MLP neurons of a small language model. Each row is named by its layer, matrix (gate and up: input weights; down: output weights) and neuron, and shows model dimensions 0-127. Each number is 500 + 50 x the weight over its row's rms, rounded and kept within 0 to 999. Numbers have three digits each. A neuron's up and down rows have the sign that makes its largest values positive.
A block is one neuron, or neurons of one layer that tend to fire together. After each block is what it responds to, as a language model described it from the Wikipedia text at the highest values.

L7.gate808:488544468712556484479466525522519576535454555577554501557485501453490489517478388480571496460471441482482498458463587616598442461481481502522469523404496487438490416485590548494518523457558669495523574487508516461510492466502491539392459515493450534516541571474535561504553449352533545474503502510529442488550499494385493500482471506496472560443480462512402516528477489547433507505570
L7.up808:566579535501486589487519457535494501494547473575467555591423561535450401436514498439612523444553442491556573529520475518467485503447561621505484416552469510468443551457488469435419535542551534444500434439528538521496455551511475562460541539461462435530490508536505497558503405417538474428523599548537416544514445421524408607438501509458507547496530514583513384438483481417454474557558
L7.down808:490479453407489437386496488495517544484501437532462473497541451477432536523506468483505508519476447467492475550509501441460513556425549519537583503552464483540508460527514464453504598505492437453609543453522565522503579492481425657473512508544544583383494503496526471416501473419456486542467531496550388439531408487492547579455484493472495475422481528518562460485466435461448440589539
L7.gate1189:519432525517448484532561465464476390483478479570397447408515574644470463499473507506487452481535474435524535543515550532461483492539478484548558439545537466494532521409531418512482587533573464484537490480450556448510545481453508487431446434529446588500601488571492496471400386461458506398454534479545448483430500440537593505454447472453595442519396486512465525470475504491585483536574
L7.up1189:485468524478482528479555488590534575491496521439513493475460538470467470476400429493432493511474434551465458522527531489500497507452470577551588526548504471390414471549484491549444559549435531434536540493471499574541509491452543455376558560486615554539536447578591486459462424507481483474443572508410454520540441480432538515529519524540495510429471472493424485573466585460521551456502
L7.down1189:461454550459463476519486446548432559540503457517489490513457587550474516476576562444517559540556521450482545542483501587563572508477414463452537507473585505434506477507486550524530421559487583501521551476461564516469492481516498483460626595527518445481548512603442438516525456506526477559514569534459370561526494525449490534538426586619406502490575554483542568532520538494496522534530
L7.gate1276:483439474484413435521542414525476558511508535563474444593451422489549492448428435443433535439558562546514459545471481494574509479458563521509505501467518545498566477460508529522487522568493532587574571459518493459508429524573367633443600499473522421450554489516533515494538418548486612543497483541461506514548489519491462623473598460541578513519422571541451480502533422521482484463540
L7.up1276:588535417536450512537603501475477503517519549558467528489473483543610522501652439510519520428435493492433577506467509524518501527575454470450430500555494472487413425491510480423565468545582494500519428512535495501537546454419472536463430607539528558544546503407525576507359512498512526503403524539539484501482577523506421497513531481483517618515451507469536483424497479446549503498450
L7.down1276:467501456451509482468527540474588459493453497532486447549422462595461451472509428504465528438519491516488424367455429482468488530503473542493517483522503510473495417495507504579452438563464484549534519533534454537601425447469496505391502542393498480545570450439389387569353562504567507431492486426460509511492668376511506558522459505476489508439512571480437559447485450420580517462535
L7.gate1304:477515505486562503455547538581441494429474581606452499549513438475417471518536389506462412462540481502527476545523549532544453462469552568474517596515489478477563468432531555387548488491489545476502430545480465449541390426577396522582597538552471566472503554497432521480448469505485541472478476448524579540509490510462437513553505513493476439512444514558416406519533488534449519475497
L7.up1304:399496511458406489466513560443488511628555501552512546482575389482427480496508550484523524481447526494598524399518522523547500574524547479431552528497526527569471507503479451500457494475566507378522507526539526513523467539606541376507453384561497569529501470509441525474518441449528489603498545413543520499549510446582425441497468601444485603510512541540453496492509488478441451405495
L7.down1304:454408418503438519516558592495599528467539420562472499463490463464509526516525471568436485504416523503547480512475550517475452560450517490442436491434491450452552517494580440525491399526486461546565433508526518501518532555563498561527455511605637418461386489521509470436517442465467393597459400585532468438544462394495476528512479545451502576512535405538418467425488424531470404562522
Mid-word "el"/"l" fragments

L6.gate707:604532548511570525508578484498532445546507445529538520439485540422510482411465536470493520438528513605547489485427427451491546499576425568424517392474521471500541492509399476478532527483536581504507529539529547430407414554512484436482456537491480577543443502411383561527509437473531511494467432471506455497565550514446453488456376495488499426484542456502481556491442599449589527519502
L6.up707:601487615464542518491527439562479510518462486654486548511373468560529527489496433443441562462525485493505513522407442594477507577472478503591491459477549485535491540544449450500472488547474557430502466551559609419406538497567585482480488550547494621475508452509479473501514535516508574541497548521559492504526440467365555445386525592509526538523502494524549549542477486436547451518523
L6.down707:508515526486503515380480402597520503495508577502500516485363453530479556511449448525517520449383435520474529487422525454513475535542530527567541490561534445552515506492491350451487470501575492418561509504554587455470460492554614508471549569543453466497487549459502526488491533430494524523537568487482574545527509472483575516404508444483500530587486479492599534476555497445481440442555
Partitive "of" after one

L2.gate76:536476471555521461440525514406528498427527507508509484460517543501487541409397478538532470467511513406569543520478423608521520465502497481468530512503492534503532567522525572527470556534589488461448360622504477430517564577467465554448552542444466506492555486506512510509578474490524634517548540466458464369595605385403461535474487516462567587512442513477550475498577511489530458445485
L2.up76:539468490560500498453544481511612407411625537579514474475583534387511459382504508560472457508463515494519474508584491496463539542519471489469549509492483533546553366491586573507509537573449481496466441506441599473604492616508495560440484508541441579589458470539419552456572507491631526536474528489453508506466547581462432538572469478544578482455429451528486529532559487426465520533550
L2.down76:504461570495475469508513415417529514554497438549455511505494473494457521493497393461553475439467486517538510527599467480597484414554530405538452421459497460380512431446402501494469590489542482559478494399528581442507419523547480534408437496512554515530521501507520498491471527486470487583549534595542407453465535445434466486561596451536507548487557453446517383509416508477520452498486
L2.gate225:439570507451506515511595530486501487528502434552555537422563493464509590466521438534471486518507501513487493536505493455577567431472558529469505445466527577471489558513464517561595500432458592415490505554499463464423409480509485528497401566454485558516486521513478578395417562438445557605531439513611523529449567585456453392470423517551588604562498571499428440441483491504493520488505
L2.up225:552569510455527524422562502492454551421513557464571519525444494446585564429512553483517428449508558528468502611544503569492437502458537531464544468588596561542479540407447466512563520527535541548432483470475520448459553499545548547476543612467550525521435499541446575531455470552532613543516557441509514531464526557475508507438510472458445465448419561510532556493459449492499521546493
L2.down225:539502545452504535539498539452436495528532551530542517466492516548509446494593533515401587511488497433450572522510446393570474575458560474402501422518482482445460551475455537547467452552460505484461401519553536526496431511484452560481617540581438459451458408618515537410463507470622518515537606493556510572533504438565499501477461433496594479467491498449584435435510454477585457538398
L2.gate915:636483430484507437498498650500493455434520474542513464478502508483525547574524523552598467409503435450528499524466451507461530438509543516431430413465494538550504460446586562403446385467524552536502396477579600523486549617455493550502411537533495415520565534520458522480540456483470572512502504459461506473489538462410562428492481545497521611560535539579527457487450452504469548435446
L2.up915:457441461580407521459597516451530570462481504520442523531472445543597513573454474452482527474449553477574482504575419571426556404450568557464468452455529453529503412531465494459445504441547596547447509442555479550572581555433538474470531510504519481503465541511503507452551519442487539443470588517492392441519524475459535426535476414497510494515589481539450531474476503492521505566447
L2.down915:566485434501455470501504465565480569532446515582451633436481515537516455424471473514493569490444547599591429439468494516546521471537501613567439482471423512449433424534504599427425469570592482521560488503571441463517505492375477470470531452440407506470490515489527507476510534466451541490473534521537432442507553437485540484498435409438473582516485506499557338490500569506601511541510
L2.gate1043:491523495530471418425502488546479559444483448540466523493528529522509539451473611419569405499492508543439485545475432498525466384432488474433538503444451512508568502482526367487489387511507519493521462546565483416404489453500488535531428536542537422454472436484466590490527545480544474362548512493504534529523518546446468434492558414425571564577495484497542434557502518480523471519580
L2.up1043:465571483523533534535435554456408525501586435480406504517505548560540556454523492509503524481542416379483546485551478561499476398446534445413432508422495585448500467453627431417447445484546426508503584499508411493497499480477431477536426550460541462552392409537410502627486569462503534484459518505536552467573577495464391440465513496499521558549465456549449591526475488510506436510557
L2.down1043:534473570404493534611573480448510521425515526510469460464497451471432543428449535455537502468432472446389471430458455534518495560500515451480499500546470561426525536484507570558584453506465429487593528529394527561565428434457460448424412502440458480410435485532406517478575454465514526416404530498399599583577631439415542451569558531360551444584470497549509542504407565550428527509549
Mid-word subword pieces

L7.gate6:552613406554512452440577518483549515498425460486547518566528478445440526494495374394469605519558455438540485541498460522512418469442465531512528488484525579513470551449496422487440489465547538447491503444564551492458565486582646497514480457492502517614449549489580470493423527538499505461564480498549540520572503530481533379474494522454480540517461457465438471463607376513453459580618
L7.up6:531501551488481498450495525555636519531473449572581501479553563448555541577451518636488542552501430527455337454449551438509447494433503523512493482461483546514545452465497536481487542624520485491505541511534510507496470505468584526443431440435476508499499423497569434505504498531546412467507539427476482426512493546462497518471414604534413509597488562525370511462552510466403548534573
L7.down6:581558585477521594529403490509524496543533455563530461446503466516508516574409505505502440460475474491557419530552520515505508546540520519506421582486511428495549511551526467450429488478518522533461529507489484544471505476463580504365419493525441508501619514512472460514567521477509561446530498452519489512468553454511405582381516514559567415563500546511510588479505532417537465507513
L7.gate269:535442520489578476544586520466540500495451551386607565515445546495590511471575504495462503522486479448490419457523486461613542469435415502562588490536559465420464456412515577506439375602511457534355532505460511557479518488560503527512467564478483452410393443523503479585524484499544516554536599401449444447482471429489457480383384491431509564546468548531479431591527537485547577464460
L7.up269:561488457503591493473436554458432441523493525576438534552453509542547417479518488500458483539461603525499505512480493554565486511533568581563435522552455488535582486495460509497494490611466540501478549552551543537504599452593576500454566539495498444594548407395572481478432546553465408502587466490403456499576474439510476479476463501518450422539535471495483452519453434478493513532498
L7.down269:565425463382494502471567562509470448536484454446430509404500484509565517585558443448387459496501502522463426535388567495532524534481468478400480455524488549503542461485510521577470559466577404548477364384407468563509484530466538476458466418496453527466440557451503489521495467496442505476455581450492528481523515518412500519379506454483580409478537558560606546581484524469426560511544
L7.gate588:534537468482541474376455506426472449374516453604505558452499476484497515475462565433534498510493571554406522498491481519518519463472503475477462541493519523493511483409495463538517502498516456540471562562560524500543560382583489585499515487382506495479469487553628428445545565437489505589504469398516510584489601469471511531458532613451561509567551522464527561518492505440536348462616
L7.up588:511489537540494473546637494504536468471486514461480443521480505545519485446578511451478413561510456428460467483379518551504373472512461462491537463485548475481597486500370453508497560560475524530416530528592464544538451514523434540523442544487534550545526534625478441544425492456580506631512531419502556394518562550500543461569576493540529561551535467389478469492492495506450546584530
L7.down588:451541469535498525521611478506376475459533565505532479406476493506571509509528493460454458489477434547437345492424463479453488475469475524533431469537548384489482412504435474550498486438526467546529548559522491532479508408490394540562523499558516452465488516526555490522481494522564497599503489499494541506507481472533447472470470564481599521559512397505485527614462526448467560502539
L7.gate1323:571528505527458491437482439447524466572494503616489481431537458521527500477400452537443502480527475482486464575399568451543587511566596540497545465506426502482562468471523552468518497469477504457516491450519510491546490561529585453460508505536492494458497591408533580557513521500476588424450518479518537465490478461554538456459463589489486412550482477563468486496484512495514404428522
L7.up1323:545509589501548580478517475484473487523534468558574465573474501482520520477529440467463482497482475545521548507451490464423462425490423509531510508532593428449515456395472424510544570476465532463488533494528555409527419539526609381440418492556466626495549524353440596448571485450497485521439513445493517552541465537461547517514535474574439523574521491588475528478549574426522499524582
L7.down1323:520595437553555549491494539491483507447490510484592544540592477595557535552501399473450546484514562491534509585475431393496501465462471449518530476507478444485493548454417535524411567507531508466516479448388568476522558475503539480499490515508445451523520624411457582510503546507415474599481475374552523455461563493448558509450474454440498440476539526485494499410529462455514510477570
Predictable word continuations

L2.gate657:595521538522473455494493431507541496570487478526527503461461503413531393485454452443490533432442590513477513412549505454451530501558464511500567460503374431539413499501547472528476566509459511455465519367514590593499503466533377508517478552443519531524422462460504425463600462484510587499557488503452398495477396521506491596445506507539580519582505468474485482492527529504437504495554
L2.up657:457489491407492552441511447454498487515404575460558498458482483545447451567525502522466499486533489445552391512470546523491477565546393502551661446476452480507409526472534505524485473541524398520441540438425487401470479486448445567469466498455461603440429462522529502483497418521438529523528557471433489477503447451526490552535445517479490541541469561513476470514534540400479579425520
L2.down657:500444482556528504477571525520465532476492545411504522553510462536490485520468501508467545507595464498499426520475490334487498503472446431558584398529396426448496534491476517498516482511530540447436590415465622576580475495534457541450462531501614557529513497500555483474455509502507552504494517561578509526525428513494567536588417412438548492518423487419438489522462529507416431557498
L2.gate674:507489552482424474411526500533601476548515503520585500523566467490479487522479511569464487531505541524531522560549513497425503600514427449474530465534488552420556510502451647465535414581553497623552486509501481539430508528508411589540567607506564532497453580474452484429553422454457470597450472525487528531550572487511508564499418516494486517432545528406453562489559478462460509581433
L2.up674:541438425548600566444530503389491468481530509452508477482482563495640528519483528474540429598515485465476481520549494514545429519473432470484581408424618476583490565454532518442472506522495517440481446497493517554561530487465504539494520487510451490421423533574525504418559564527454626450477437552474502509445459487560570563472482458468472334611423575498521585543504478448571520480548
L2.down674:474490501544462420537491553432535500544552535507538544577517487491481438472571537449555573572498529521441421526535545494577495489513431431576634538469455501469507437501510530514438462564507607506561475476545474553483535582488488539495386461517529543519536446457413553508499515511471568508452550376469511564435488496543478442475462352498501557452491517529512499484531541440479489429484
L2.gate715:546464479484430452479546461563492452462440480477420490529599530429564544557499453500494516532579544502508512427596458467476449540528477487529564425498517476624505520463476445392515443496605538465422475404452487534531514539576446452436452531594467530479461430458607566377535522437458455476474523527506548501469453452412531501525565481490475519534510585521553486452566423543456462446421
L2.up715:501492419462482494477481462508454497588450538432473459545542525562555540515501554415441596458462479540485435496501543549418437526563483474537458512553486462414447544574559494591473633523552495503606566375553496532458550508506546496492462498418541560427523480379568506599510463537474410458449538436528443491599466536549503559516524450497504516566493521400420495552485366504394522473506
L2.down715:517491493446400468476509422419488470529400468526580520539526513530450461479509504572478563578465513550492532536503436459441422564562432486485421489468584547532494487534508442481525574467543468436537497462610492612539544563508531405478562580500531498505543451443516582493517464400540423440426494509548513504528512450541464530451495520468473558517449557507532455577512469492498436472477
L2.gate990:452553491420507466546521455475558347393467560372415501479550550463479462552518484571525525396573461475472454507571499408306488530425468503547417395447479499480457488520462500367607535508452529447568482603548530517558617462479513416483542526493476518458477434566512462505534453455510518410485479461555517548519483489538481474459523466498469478479421571573497579500503481467423532506458
L2.up990:516509469484469542549586527551567545556473564412494557416482572454514537580438526435558423556507435506487489441479474518432579402567447547460380439540428502578521521543451492549477507498565490531528444507514478462472568525468529472517518539384455504522516497457552538492503514501483468415502574433516422474557457545491564583389514430430397637469528532427520560508490552479512547539566
L2.down990:507570462534472500482449468562539542568542458553454526509490476477438431405456451503482499425588580536412450442508542431437585455438563482489460490492396560443534530505497486550516486460519580439444539408492585603439538450442463514492474567411575514513441433510492561556523453531443482466442519533546473562549394470509540547440465463565533599519467544532514532552386489456443542572443
Mid-word "el" and " e" pieces

L6.gate902:578389540408567521466568486522473548495464577491551510411478475508540403504517538475502492415548534517458522427469488529513498427520503573545429500488494462508444392395449424586506485596538577486554549429493634482423459444504472500457589589482425560460506558515481465512534544496501474455417501507521456520568462529332528509510499463482552513601485466461438545504486521464370476514532
L6.up902:604499494471424510503556476448427617553483416487450465465425426554454528424504501500465448528477517516507495416545542533448505471532493481531451480480418531495411479525456509544406563491545526453538509528487431447388554482410523522434563519515459470495482500451404490486591566431521495422528531527597493545477547453489448522521558513468455505514495518570493539451521565524429604523589
L6.down902:479469553538483421446475499498433483543535502495543508552465377457492489429576444433471480486496512555430549488545509476549387543548464497464492471602423472537415440426442414508461407531595443529486494543494550445481524463529535570542489527409449499549544438507470508488472482475526514449462669518506470577426476481458472559414534496538536499457462514542488447377411501460466534565550
Mid-word "el" fragments